python train.py --n_head=5 --d_mlp=1728 --bias="none" --lr=0.000596 --lr_head=0.006 --final_lr_fraction=0.1 --batch_tokens=[32768, 65536, 98304]
MLP neurons of a small language model. Each row is named by its layer, matrix (gate and up: input weights) and neuron, and shows model dimensions 213-404. Each number is 500 + 40 x the weight over its row's rms, rounded and kept within 0 to 999. Numbers have three digits each. A neuron's up and down rows have the sign that makes its largest values positive.
A block is one neuron, or neurons of one layer that tend to fire together. After each block is what it responds to, as a language model described it from the Wikipedia text at the highest values.

L3.gate273:565488499486440462500529453489513468505446534507590475549538537398508528480523507540543535486530464518484522420507597473500415476528474477451474415570457469489555469542571521447477476576577474504417547495457534474477550523470518580425532537508530473490581505511507456485400456545575527493502494530471487536501502561533493438492500496511441543512500462380470507503502531491500488512441528487498472460509517500538524571499512477518545521515418593369508509473567475486507528530607439512439465530458490526555435521433515490556532482522469547459502551464574497503485485458567461533
L3.up273:539512561471487530495508505542519461454474553423420433508530451523484561468504526522492468519484505572491544501457491558491445545570531483532428420437495509476469435458548519530531484516591495517498565535442385577441435544530461587482491453472532398466460443487472517472550502516436483527493587473528517458504558504506525495467475525469501529489543463537532532469515534496490473421453449459486509462488529463456478552563474540395488468448512573462523467558570468501457457543518461529488475500508507434492451444498470517470495530500503527531525569426458500460454540593546523461
L3.gate550:484542555481486406516508511546437462533432486552460405610523456453544518537442507543469514474413472508497502520529523518508502468484514377461533495572495488460464505508517501459458520525442542546462525424410535495464496544537488484564491491469526468522457447588406520427559493486513532473535506418471516545500557581504466480449527522627511499487569479555457416506490468574533408498532495521517482523510499446440455483512495501521582466503536461436506479454509599494491480553533435422515474508500484502488471481457554436508427540461508527526568503508562398500510548514505407454
L3.up550:609478535496472497477529537547490567505489519536466518415466409546485503503485486456528485532463512443463464491482449488498546499521526511508505556553478518431426474511388580484557499432486495483451504508511510457494491456464522537491489475549509522517523514434568489523499496441395545506473467542526495449471499518476532550536469463512508500534478536525561502427495556576450470514459512455487509504545549559434469525508450544474525533519481454527519516512504529474492538538475538533491492531528562480516496507468509516513513498486532531530560505497460547468458583458494540481
L3.gate1035:511498525383483538540588494520463531572512568501499469462480475506509569461465516486523514536495506531449451445533517571484495566548496435475453495487460480489568411514447536490486450438442469461514480488443564468429507516503493475468443527473545469501459445483520451527488550500513504511511515487481429479502548450541526517557534523574494516481426470529463487451502382504418511550501450453517537489507514465526493467534428580463468485549541472500528450449521479513468458548575451449534491495465471460482488478481524506483488536508487520475540510441530569497488515463492444478
L3.up1035:551526435486522450527584514575544455533547518464491511516506467469476553506463481519510525488403550487494463489555522498504534516582535436467455437534509511541568449462522572444546422455442441509400573530470545497497492512549482455507524468554635495515530495462524461468482436473428485469547569469515440423504478459508493559549514519536515478456474500462474532436454492576419544527457493435529483498491548478498499541567487515510523514488523464530506500423545498506515474504619483483519560486530489457517391550463527501465527422481497549509583494461531473437508530482475531496
L3.gate1100:567537469467470537483475481483552499441439499525495468511468508536483511460465506564461491487500470528484527511473521600553567497518526516488446495539408559465466437506524530470592502557522499487502520483483450566569522510471461512539477588450640460517540551523483492500548481513530460552511446483496471507375536561516494511495470522527470514513500481481510566528513479514540510483594558533424567552474502512451479511484496497485519583568471497469467463549464488531500534487547517539461550531486511496546437470411468465510528490463478515484592470510499437479520507501526462497
L3.up1100:544538584537480415493499586456458457535430551484515522512453496601416496489543531463447508533526522453498466537493535498501577436501497457512530510475430490514485516481525451559456563606454490517416526481530418426452487443455463455473498478494532413508473545510498528541534503549491576517538566572555469453465576526543493443464478439491457524552503539474533521501468503407409547470477509467479454492570542498484535474451471487458501543509529524368525482540451496497510474560531477539558442456531506513456517466462530453519502507451531463465486498482435473461518562490512477460
L3.gate1313:535526522467484497442439512474557445499447567435489487513481486442523515498463483445471548445518546466542560440462472587508445499529518502438478462596472430467514518468479540554463475536516504466542547538542525538415457508533509552484561539490493415471493527440489515535490472466543522566487532486431493514455502505516460538524575579530471494540444445524466535555502444552549456464483463580487480445479506527501499558519530493534385531517580547520530523467424497449448444520542457483533545463538442470510478492409555542543468529490457528517505502455499446503473497483526492510
L3.up1313:493524573489517497528490500475505576476579523598489493456542502498569501526493498512592511465564512490560441512486460511425452466517536457579470408476424426481546501571497470482502478500464455454487517528433465547444515468534610465491557502533472496524515528500517560500464525458547511529505546504462540586486533503571470479526517413513538484593495502472484452533557455579573523528547531551477493449405480441455542524474524488521510554499512576494564476550496513559518484584434499462540482489482499464449535457527478518504520544523481518492570497506514483477473427435517508539
L3.gate1367:492546427513431483479551526529546543425542464492545508487505537526476500530517453445499496479507521552483395448479500585575455474495495589481399470563545488544485526486467539550477486609553466459412495431528498549579457567535497540510544478512451434580495427393525465509482469483473519482446489411532503507469532485462619472550426445496509527559555534495481512502504476512540451409517553507471516518536494556495525506512459494480527492502484484478531509520499536453565484529475490553425520507525522492578444413490519477510520533495443401435450520509474598512584550550489504520
L3.up1367:469524509528486543527477449578519525500506553522492533419506538571517502537460511453543419537490497508468443377486489565558448551510453472513513448462493429469533522534493476483470427524482534490501528497501462530491510463433548555474460478455523491570571458502516483488473526485510501516575505394515491544412509468565512463421447561505566477474558399553497529468494532520527576479539517491535465584545478479555461506505473532458488430544441510468498508522597520511555528504479466562467560620549544520511447510493550451419508555531552439450520512445525540550518505510475487581
L3.gate1590:490694513458442515478486499502478496548474464455470584498476485503448524492456490481499522433528490504488494491480490562439487527581510477516473478529480431461488491536491501493479394554480421514541506520469518482456508529597518466563494532528555486442512537519447488465522529480512524525464508443481436519488510526544504501470529510474468501541503471498381495486468442425516466534503499548479486482429538542478516514486544547536548508495505512437499425457520513497498498510547476510494487483520491319440514452398497498589490501518481495486487498523507481467513591493512470476
L3.up1590:456547524484454494487484494585538442521489465507478582477507488520495495504517523534467489468536494502471451551386476454456500485569448508524497482540496516489515490530457520486439417493515434467519469490463432503452498510566488454539446554526500485459495532504483530480524480549446537556430581446446526454481519516509555509573458451428500505526537479482482473549495427512523568482444542559519496537444496508490519487536526541545533526495510506453457457440496487525488542462489520516455485516501518360494492500438543475527469454564523440541502518495560485504492540547565540537
L3.gate1615:488487440499498501496492557541463483473483474540483464546469448490533535548551460474525473521507586489422537522505505511498451564531500526516493548562540504515486579482549553535452500517516506525522533544464464521516532568531497576525451392479473443452442492458471523464537423555430508501481507499468513491430581435519519427591431454530462454470408542551489559444509502511538497508466525503446582492483457496422484515443468487567477529545481507447547506508503545482539493535471457516555483454533535486536469511413473530494570477491474485559486477471507525485483511561439590549
L3.up1615:474551538475456590532507526506531515561426509474476435573502425477480476496473488563526488436500513440484586565522482452500458492503449486503476548490487482512549509496507459545543463465522466515479499479460559592511498505464472496524515463497517456604491420611524471512493487504500578525478546477530497458482560510515657487463475527466458433461460452533528457537507489492531464508542608511411487433433512510461512564516463423462471508479510470506567504502491518536530505521493491486495435477506523515517503486483432514529479453483482591462515519569486527486468449524561474466
Responds to: Phrase-final nouns

L4.gate953:518593514513482517459505438487466447496466537475522477490462508491498590535514459436519524477491473529518459509436460524496466483519521497372537489446497497498550435469512559369503488515515536507406529455480459455439541479517507498516519581486558490492471382519444506555592435477453482438460534456484542541464453545545540507439442495512569509527452520469507531519467512514509546533481522479514520544588535525458502527501467528492553551502467497472500532539478460460509549494472521520510557427572516494471443445408538497524556516502452481543459500488424548547475532537451488585
L4.up953:533498519501464572484396477387508518487455472490595529421479496453531487415506481436482501462585545495525495491475488465524484467539448541468501519464505517480544457506530465423473503485512493486430517545479512505485499479515439592482543489520516450439528420477493570536549431527502515522468561534443516542536462585416600463507472478484464557512505526501499524510534506539481493488466518537520496480517540560479534499455462503535475504492401498492553519490577491417471478481486510526527535490517506459488440518415462423500559456548546458560410514495447544530491504490475525582
Responds to: Plural noun endings

L7.gate155:533551532473529498476417514482488505550411479494549552458500497508487478494482556462491538540438523542463473482480438496487496523488491498497531488550474474563490431516465481442453487490408540488490520520507516525531527495548478482586442481445563482572521542473449498538488451495423520495575560463438540513494498471504512469494419450500487510464491494570461446518513514552519501495498473575494552494535520505401490539501461510499489501496425493537508496522454467523485451561501504527537555505484567427480480543421445534488494502532539508546421500442472529582468483483457438460
L7.up155:449436584498514563517473510509499499523495470468573493465499532453548529401547409536538494459561474585511489493511504471524468502499482486456484496534538465456478452440480550485455443541545506592467482496516565470505554486513442536492503426526519536605521531485560475575584462458562527479487457486499448616418394524545490515523423500534476561474525499452426513494546484508460520446417494459464478487511495536392509461514475536522483467541514482475511460521522492501529482458515542480475548513556408478526512556553438538490545484531441527445485446494505549479522536537539494587
L7.gate258:546528468460549559479552473532431465570554476493491541493519558523467518526505480464521512493455545513484471483554486583458534543516484489462508525530486473532447387481494504430503508501546533474478502493452485485521533504526453506549463536455513563539497481517539455469463470444432535475523473475472403545393492502471521515516444427464504478473515468515472474437496547549521453518436512485453523479527507486521481573462424465519574420505475470522516482535454503493537504500517538552480540505469445471481509462501489457488488480513571476487502531483459624500502531517546543510
L7.up258:545482506544499440534492463437510533475387497486517590385453490512481546460579518538529510441574511511530556562461513399495491508485534546459430489444535522431506508481559485476459511470464558478528484527515537497519498496512438540463502521476460382535516525544451520516510503506446487464569436496530457485515530534495554479560473513457488519464488507507468541509444497511437481458517480485497490466460520522492509476494549553538528422422470422444589520497551490482474511560515515545505498404500483546550476503532513534502536528556467545475472512515490508497485438453503539474
L7.gate502:508540497501464493541507486554435578506480502421488588526434546483501451480548504465536530503471535562451493499447462509501460540504523473542426515389508471534485508516523535461550498399464535454577504426511514579553492488468453514536521450531470434502497531472513498454474480522571477523457556504540484512484572440455567416589504496465518526513481593443551433439527521582510447557397540517478503423495586608531534526528450469463550484431513518516489464461536584492507505542450467536447637504514471486546448443476500505532508467523468478525455504521448520483453483470493527536
L7.up502:542508476518518565452489502480439485518467541502472536487495524570477552447505541516585463504522492537474487517530407501481440489519467556563447593504556471475457426542500542484468518498502498524516507470498445480429486476480515474487491515500539488456542490463510478504477537464494499517477519439480539541485438444546543546523488430503453419490542494430475479445480480576482445477514510538446494489470503533485487545526510546481551468559545506463530504569490499516563502492501494478483508505491475527413497376445554506513557540408513498517503467515449495487471545489555542398
L7.gate868:562523516540503516477552504508518437556481472551506507491523439581474508481515512439562562447562554457532523482432580473454493429461512457470454524449518554510541477533578435419432522526507512493390490533485491492535462512486433550496529482508523516494561496580530471403436546459477528468477499475436456522536541518541494459458489421501512485566547467510478589503539469476547484469518440544543486479512514553537367486504498488528523492533496452536494554468536467479549554511503517427528486460533451492494466428498557439450506522460497519497572619498469508541489479447458573443
L7.up868:485481507507513487450528539487531593487553499527473514529477556529517580541564560431524536425510436566476542490517483534500519497475461497493516518538413493537511476526551519531478522472410531453463521494543479514540556478509502458535522528430465511522514486504491543514529529555474544609494539500514479428539498525438490473498514551478480508402490477466522406462510488503499471437514442578534413530462543451561528500498501486490476425560525538435558555486479473483491517468505555527450513543508548488497486506518530518439477500501472474437470528529452538449488487530562486500
L7.gate1030:457571559558558544539533461452469573497458489426469516466479492501458478474532551421517491491519543510507478585514501528446538517518439493483427496423470474488484505511541465537471539461526582489475519505483523493459460475486456514490460540540542560504461509534501447498518566538513514475541477458423511475495491505480553555512484508581425497521506452525431471458529476481453493446517549451457499389434553532459578483490408602531543484414532483410548497515494507454534499490525506506508508534543478365417459501469484467525540560427498537502504555515469551454462555473482512489
L7.up1030:558445546470493511468497524468519506529435561529485488514469531498523512544547481425491470452556501549537560509545491520407486516524487498524468492437473538434564492484512533491430548472523573451454493546544426451444513489495506430518482560568433530506531533510588509485515588463459531524474536466519510503480517601388524545458455499506428519520563444489503559526456448521579512519496531459470493470424473522521564424494459490522545504507560483471490486510485482466510526515458574549475465468498517455508549493475494511488472506439484564503495531521527530460511532448542489501
L7.gate1211:530522475484524483498463520506466513543474480471514487511430436513518554510411534487547489504465525556515434496437535488462570522497415524526502498410523493484479477460447480441542514378547526520495538447456441568534483566427430514525513449451457521452466519491503454486489509470526451490498499466520490437470519449524447485555345456484511421509498498534453498410432555513505557546458467444442465475485537503457489481523520548487542404457431436499588504479515471475483470495519574572518573502498499513519475542403544477482530495499483517565484483485470532442431498521518613483
L7.up1211:514514479490462478492536578509467507517538486523499471553515461556523534485507551467559532520510554506465472456486511524456492535502460444515443495462423441590496488452534566410538489498552517559500504497449524450491541440499506506522585474497503582475512544468535534502420518407486527521471527545453458450490505541500524511572462469506519498524491511513465473478545459570501501427458496462466523504466517474581494515551498495478538507533482530475442452537507542437491509482513444483460516534519503449525516539483415569415439535508450568452551530512465488501504528482515503478
L7.gate1326:517543476539548486480492497558449472452425425451501543407526509535525441395499533487531479527594504558530541444510463520517439495547464550442470494474540437555531472519460570467460474473521515517494541496540504404474520462477498571520469507477524527520498514457571446456467447450493458524488541458471485500476510506541492435589421458477510452540489526519511533550482445602483498554490529519532451504504521547489482478553577472463507502449571398490554489502470474478601535491499475552480500534482474494485434428501519512482472474502449454498510515497538521519471531550576514477
L7.up1326:501442420491488524487545509519594513502533532529587452569464478482485534559560539441517546450573516486530478530502547492515527510473494542526559484485549510522405517531426504490428493550436522492551474569472493572464465516482509433488489497476548422504479442443485451562458506539499552442526502431573514494468508386453515500461506531462486526473509447513506430465504535455449442466484472509422465460487601530553476493478454522478442488517480468495598546481462470509407525495420466478474536523494486498501509456519480418539501509474477506474490526456510517534447527619483466448
L7.gate1643:517520557515507476450530488508510542504530479489532521457511490536513550439487501453559550489531456522500448500533559472462485482537459502498495518517417508563515483503470467485521541422557506511494517496491549452494478463438479540492496469588464498509446488495545495484532520473482498510462522554502378539458477445496590443492443423454535466477503483554578536516517546526460424461410502502524462471363460540496500496445524524506528499525538462464522503514539460525519457520476509540406486523482573476519493450523529518476446502543456506546522526574559496487512443510408502474
L7.up1643:507452482510508496500489453555460535552414451523540496518552521495523508416539546463543498477521476541509534528539512403548535464429509546507518493512503543564483541542481466417511523551550426486497508617560482532495581461440491517501480483474541556541518472487531525472597455480449402533456522489542465492414541533449581490552454494507455473451470469467477517554489560507477617596466498422510580518447489521505460527556569493490585517504500498522438516476430582499530512490452471518480469566438552517505469480464504472473472512428457521512517532589523526532512443496426539571
Responds to: People nouns, stat-table pipes

L3.gate525:524512479504469394535490511505516488512447515451438504485415529524447494499535413513546598498527528474534477476505471543524514431521512476582563576470463522499518484485568529404506457571517465552492514477466444548419514452483502468539499492492529488491511444543518477544500496449545517445464529513518588502465476487504518488527455550552486460502464532481469560447533506554464441516460542446455475542499529431452484520531390429509556495515540463507558555473473524447535549467580600546474500491567476530456444537426410549506608477492524502393515490578503519413545531580573468529
L3.up525:584497495491495473475504489490532513496476538545548449418440473447525483530474412533478541478536507510540499554418466468570509517474453466493539541497441475517538447567460489501581536508522469513507530457468448410509531498461558529467493380544462524487463483568517532486512523464534463486458475484501454428576575473470497586389499458470440497519453465551528476515518553512500494528428463436466507465549519545498480544523477553516478493478454493545503472513554456493466587444543527542493538514482550487492458566446471510437492464515567494467451540521601640515457474551456504459
L3.gate527:443529413520446465441509473516546551426489490503447495479429541487494520462508510479496523514525482479481570487508504481451504498496505484556496488493484557487513524465506520507543444559445522543491514476527456493515461483475513617538576512539529508533459491516479481475511591455491477515518475495531451508467421487540498497486446537465419496556496477461491462489471464517477422516489519455496483546474551563491518550631387503385529496460528437435538511512525527476411474458559503545505531517523507545598443527492474565501507463511467522506449522510453570498482507498498458506
L3.up527:496472458537485522506505503482552544507468551484453507505449461534503485532534531480523574436536415415496431515456482531531488467483422566575588449535478457504473510521516633479518529572465538570509506474572443518452499443514523483490530427519450576483417542542581440481457517487504518493520456492562454474463508448547482514473493496476430482541550495495524480497446572432508442483460481427487456603478514476503506454549486454445499503476493472522499535530534560430515488390505531464498486490500522499526503469589481535486493431563511414465449468535492633442523467425503530487
L3.gate556:517497521527460458506476464522418479498363541510456517418436450508500511549482438519483534441466454426536492487459450490549450478525458505438533481469506535513482512423526494523486558491454535476446569520489533491520499479482515486562539496530487515494514465459479595476507450490520532541469559487486473493455499538475601574478477559498492540559518532612514474509543557510523494483467491514438520523495536418473467479474404571507509500525508470542503466559520532469532483512489506494481470487534531488504480474463523463531475561490495560523502519518558503499516443486470515521
L3.up556:508471471414482532470552555491493495554504471507549449460500493465476508476561490528514515474481520424541552440452466564497432545567467522456507599521448468565501484494517537502463517483537523444455525577530524484472504450491500424504506485462550501472471409443459505520567457533471531520503543565527528476544492452491524444482489475509465504537527448514472509478423547528473508496592529517472473480441500505509450515511467557516496468491517467486513493549517443464465561509540491545511520417543453481483471519435485489454571573398540504547452519524490473525501511477481471494
L3.gate946:455521529552572535481494447467502530491422522483443536405395481492496460507509474506525501550499494418481509501475513445497497529525470523474541524432468483481525546499529515563499474487508525502476520492537533480489500477565457548530479480484505485448403489520504538518489465524530457489549463546503461458513485482582540453461465470472399522507547487594518467467472541502448448502538524485502452453428481521486529577522455546487499575464487399450539474524481488399447593413499507487484479504606469453482449523466430556524599498519503498521428485527469550452466519511524510507
L3.up946:429533478458621552478481425507479548489440476485504496455558474527513477520555430490525520530479482495442496479520452434457578510512424505493547493468492477459506493536444541488450537508507501513413405593553483443518543451477486610445494541473497489465540530552564502475470516494566465500541470529527454435519547479502482497508473475495462521546573527522468495540467454497457505504510461532488481479462482502557557546574506490434519514486507493483516432550530453491520514424495531515572466477486444479558550445499425533517504423495485495484398470485519588523465508469518564443
L3.gate1091:541485567519530518510479495558476497524416508446470497477435443458536502476503506515511500552469494475489507474481478473443476548579507523489481556445457557500562473460516519524505473523468532470453572488493487450472505547500507562527561505436581529463475527485515525472482470502517494541524511502497451525469499489504585513552470565466505518554514520564489478473515519521471521498476435526439539433502557515431543573515431567499497464575484539419489533516491474411442460578567546552528516530559523511427442468396482561482503489465492512551507541497472514382554423548474440472
L3.up1091:622478511488473516512520465502547520494501483491546441492499417492537463465540471522518482586462487488476427487494487534459496507563497531486572570541501525498521387517474518483482493586517549484417509514505520454486490425492545545508567472489529537534505490465524542560515427497424504523562457447556479502508500540490530458485469488408517487528524480498469528481466551627413553508511463524443532517520510605450534561465462517480547525510408576464504487510488519502521562516507538460493556496505505510508506463426460465487541492504503510554495516481448585488496500542360469520
L3.gate1118:514496490497474484526481498390484526527496475491455499518463493517558525472518446500584586510521473416537542527462494494488425507518428485491540506503500563489519560484507504470531548506488489490451513595477486513475527507499441509507529455519541555482430450512510577461461434523535507482520592593471475455531478476466631486507459453468449529555473590597484461487437535442477438561595478503500481523507484602454488516572515447472518482483506544465484503515457520500557558500488525446458500463502509489506442597488422585544479486581465510504445482604493532509485492488529483515
L3.up1118:530504525499500461502507438544540500487492589432400467508420398529518527529511586488552486443524476514506473452517478514508539495464529445482567529435519562550506520476465524516483526488416529503484543490463448467524486481483499478492534475498492601514466529495523488523496483477501467450507453482523508454567464443502463487510481542503473571447559488450509453432524512451514518483443495506491503470565500454461499486547533485482527525505482498511542500485527452438460529407539498510552490495508522529525510444525461479473546501530435569511534492491488592539474486501486568559
L3.gate1266:474468530468509464580544485534501495511473441462430526528486535462514478485453456527527581562490449523514480482570503505520472486461462467531551568526515460514495501518521533525522481415457512542557500526498480513538573526535508566535492450500565491543482484545537466436502591436544512464493471569466497545480516506515581467443507452460482572486493491508458487545454446422463424437501471491455429463470518456515477532583477472556471493462527549445500480477492467529441479457486529462423580465502546492509488549548453501482476502519409481571496570494460503490516545534471426501
L3.up1266:461419573526526501474425438523573465476511470480502497506445479438522493526559470511534470451527459472543539471508475479499477483442558519461503454446457502516547501479508454435573608547500526545512530480462481549573528561465524596546518467564451448499546465536581517415546411486515367506454493529472437497496480513533533495560525501533476519479526511502497520484589500560463517542481535500541521468487504541593517497530494529456560529475464488481528444510498464481521483477460523470471478396530523518604496579504486525464550499485532510471474529506570585464439439505455536525
L3.gate1350:539501437541497478517505511342487524511470474515446520482484497595525506461560468507507525478501448462560516456435495470520505474510464462530505503467462530482494473467489570442562556540510486464469525481544424529470558564486488492493541486436488525473449508497403569485506497444461533506573571566548490430461470513476519486492484484463452558485478543547472481513502525552509433507474505436463488495503478595479468599482513422496550503449483483552412526487454554470488475547507580578440583489549482518540499481467396533512463402480481549507481502529405531528387442536562545482
L3.up1350:514536498506448430520548411494491564388488487516412519510467474574500482488509481567466522555454474522471499463487446518472477476477506453502478519443479540481521489543544536425493506535465500508435565506509486536492517514440414548496491576536530520495495510504474561435525492483460514486530575462498479531451465369485527496441527497512441546528490574547477485523511579548473505505518579465464497469522567576476513562534525502456629526507471487487484440498513508508496498466621522520551477544567525547528451489472493536517513501416454493541491472446470573454522481506566475451
Responds to: Person-noun word endings

L7.gate83:594525492476526575549524520441462590536504413456486507507466569489529491527459601491522530485540504527530527518481504549484524511570541457488433451490501479509517496388546507490416484495549499515517511560481504488510473405536471461445514516475523439486482526521497443526520539488459532456525481409446569477420432568430480509518467511552480550529512483464393459530552500526571441524530511482500476502541530544494564528524565471536534535503543525551517564549485489461487487506520489486487523489508394483462493552532500490516521502523450447523487471613526470468530513529635495523
L7.up83:487483491513474514532506435431476487556469450557525415488537527497474471504562469510543467484567573508503472478491548534427506456544438514461457474500512537521498441526475545531500532500496441453447497503545534490492512455540471489542525505485586498567493535492494460552570497513495578474458463476422527526493394545534494479567433511534527557504518500510455492449564435480527534495529506522515515505597481517407504463436485585471486545560518576558537514536489472451545515476533468526547536457518402457448511513532451530500533505496498522458505498478492504460499439501467455559
L7.gate297:522515473483487537439488468492492438481434572461439523463426525503454527528574512397567481514505540526545513508495468542518473516560519450491501494519439530452485511498492549477542523508517490452506503518439518469455470523482508474557532454453577515518447470467468531498555457458493478575501472488503498493485560582517513489595536498516623523518575526510493483490461523477525481430491527480487513482560489497510518539478526466519523533497553544457485511465544563510455492474502432482530546488491484458512502538511457520554533462488453456570447538531424511435526531537506513599
L7.up297:567490484487537439503505514538539473499449470498498533507496540493524514459419538450490454522558577556579456529494457501567495540624468478511481500500506480574483562498553485553443464456417443538494537459522487532505520481510502463550479534612580452562488474508440486508571467494467500494535545481482457444526485485504533531456541486476494520445540477528509515464544535447530431467570473514444502425523514470529496530521534543514523585481587428487536463457585538529448463558551413476458533561490485519501466518411525431538445498489451478491503523461510388535495516563460462466
L7.gate697:525527555528534513544461522498443559502486565475492531484446532539519459550474520419527521516491558557551559495508513513476540486522503504518438467543471451484494468495511476416514466438458510506492508466519508549526498484531502485506526464429540440503470521516451528461509451512484498505485472447437514417378490500571443453517448427519589563499543518510440568507513457454554495492582481441463524577522496500514477533475520453554549524456601470517508478440575554475454437486482502487448508466503515416494498554478480542605494500495530504503500479511510449460511518476504513483
L7.up697:434481544537558478496535523492429549476519496496542416514516551534522507462470470529483516515510546509501552489545576490503426478465469479561514549460482482496539491496525520507490534462515444501494510500516538503483456508493447512445587510485473548531496588531584499527460513508549536488509509497453564467476433545472524423559513463549485575500445518507479514462548470548516478537508575452595490498576464503418453462404421518472490493476571520511537578483486433427560476480489529493416532542477489475499471480558536514440527494555397500479456456561460469492498482454501500528
L7.gate807:468489471469455440497515520528470490541522465515529466529515438494472547433496539481535498471548472440489510514532537514496508488503447520488552483539425539532464430502520456452525529535417479516525524568541537459498538469491467516524528466497518398437460541505555560550531534553451484470622541535459468457455451522507541459518456539526458502502511505547470541476557521605533477467439456458426449512551499533462494518420528548466519493476557506443533479499551386466480538536599530552469545518534485481467517458408504429490510468520481486514476577510514544436601514528453447583
L7.up807:547514587516541515400496535446466538421497503527561563552454477492496503508458463412496520576475553515496569477501477529512566514539463506410565479491527505480413450462520481456484529439499498532487484404499470425520467379480509519544499424473505527546437460468472495523515452562462560505419515472485546542464535485484530504517424526514535550532529452531485467556513546527467555480551591501507567517533407447511585422439509533573560516473467493489549522528486520485442466516437525552472573493553564505506493556422486544505594500429492427522452488492471507545468503475517527501
L7.gate1110:441486512466547448477590415483505459521577464476514433491498532512545534516568558476590487537508518547568514498449494505513490524478440550458550513542476510478514458463482534431510506433554486530456511493528511506484452501486418520562427571476504492476465508524492598501493527524439529506486521485491471503527472483530564480555483487542443483521582492524484461460516468504521480431551458547512480484514554490459479558431462540554523500484634438543578489526462579461418561489527473500494525512557481449526497507518528518411553534499423479465538521526535475490499523479482519474
L7.up1110:451459427469555500429514537448438479467544555482467492574453507499476494546446498511518549497510459371451449510500500482543579431569503517525562474494506468426505463518495543474545622517514455516466498518521500522471486465500482463507462438489502474472553452501499516520508544548565508461507534534413500499443493490482465476475432489490535559552509569524421458410531557571458488475563481505492488481567569461420534433498534516482466542553497467503508507505502462455529486482502380477509517468460468490518481535513535503474480481482535471460473503514493432501465479512530514491
L7.gate1403:502517526549548416493506497575501502593530526470469415533465566444520506453481530480547507497464527565554526500509550495488502538519454511413523518527484457486460437432447552467511466528461477532537541479542473484506483439448478533500461427448556498513490519477503485487517493540473475546478530530461489459513491575541543498533494485588483484481543534546436514506536514472496477466487475409481503455539528467492510541497444513497504488505618592527510514447483506431558477435553521508476588459541487478524461505424517543518546508432432480536481516490503451456539510472482483490
L7.up1403:409557462484538473511526391541505516466459574577491560562508550503518509500420523415519563537490505489488488519527592547481574438535544498452503413535522563454518537496531469449508530481476509485537526446438556453497471546567493461531473507518542493493481472523412451441506508499508570474495524462416506494435490459496530497467489526591530450591574550506429421527492535540485453516572492493543579480526493428515535462465500491498516539507483448510485549505522493501479542463555486480440451601514493459466487506429546515538456507428448570507553512562530487480455546567542485483
L7.gate1449:422543481526502462482434480502471509448477496489491491475505450495511526540542472408575554484506491526472455499484518469497578481508591567480502508582492512491434487488531541420586447479518479459490506571541456461559512406505497523538560492503479486530505531595539559507523399505530493514508496415506493498484472518527541529514456439490488426460500575499445480476523548614450502473505507475574431520531536502560457451478557503494525490459490545482485544516531513495526536483478448434397487482504507494536492563503517517462492477491526584505479521534492445489467487581528465507
L7.up1449:516478503457509478453593531502456518477534524523519479489547546492476480408524506601482488520485513470580557475480547497577500457482557466480540494500437575438447559522580498503518506505494455551480516529517563475522531482467474478554481515513534513511435597490584442427546525497456469543474477504527520506544554474490491467538521528664472512495512487525519505549456520514482538460415452463508514448500473543513492502460523543483625518529549487521464556514567560450576509468572449516444453505488449544508491496531487501488478506434514462432516534447498479529473424472518516488
L7.gate1599:512519426524489442518469456493494530513488539456507470461431485551489584522461576477521493497541516468514483424480479447483530515472498466487448478515505515487506466418504516487527505545512452503468529481540493495509465490474485536542484475434541555499510502472536489435511450440461446632504491490554570484491488542533514558535494511494523564467477597426478547505497549451565481529467471499460475518509504503531482629540564477522572526490624526527481543448556539446485492467492498522491537491553503459517447478532524532481488436564513463549454486516544490467520439485600453496
L7.up1599:480510469450518528527517481550481442555501542489534496517576492470532531539549431523533517434438550527496440439482527489564483536587516554447505501506488447495493538531460503467462490555459484464504503492514553462523535511555473509506470542524543505477428462549490502514558487590490461468421500488466453479538462520463541465529485483511544460410610462577477468547504474550412491488529486438525507462469463515482529417467407528529496484506554539530491445413516434502545488483557488471519513483522452492552486471484482506473484549408525484471533557537504498512530492477449562452
Responds to: Event nouns as time anchors

L4.gate392:508501478467499472472534540504496472494537437471475467461412456494461502450493516534544562505446454552497506477499589503540521555489499480499450448507486463551483527440558543471534465543470512553493612485549511471492470579514530537520520446505495493530457455490493520522557491563588497518500447531500520465508486510524539506528490510522541482450525514541481465452489481518497499489468463514470515466504491526445464552481508462454482472536484514413597493501500512480481486497589509471477507458508508510520429502501484511507482515501532516538440506484519505545486532464489511503
L4.up392:496576492511508522530520475555571455531472564519559487498531512472484490493424456463501501528431488505417532462448428505446485523495483504478481499446472393487570497503449472508466519524498483462519469496471547467486523567489508534526470462459545529576445482518530464526536502586397487539480520436463479456505495484480502514467462466468501559487447483545433503480448488421552519516516472506460532467524493452453447499503535491529471498498476526516501559423499513465508464528571540541501552459446556500461455457464534552497461483499433601445494557450496597499597413508457476504
Responds to: Clause-final word endings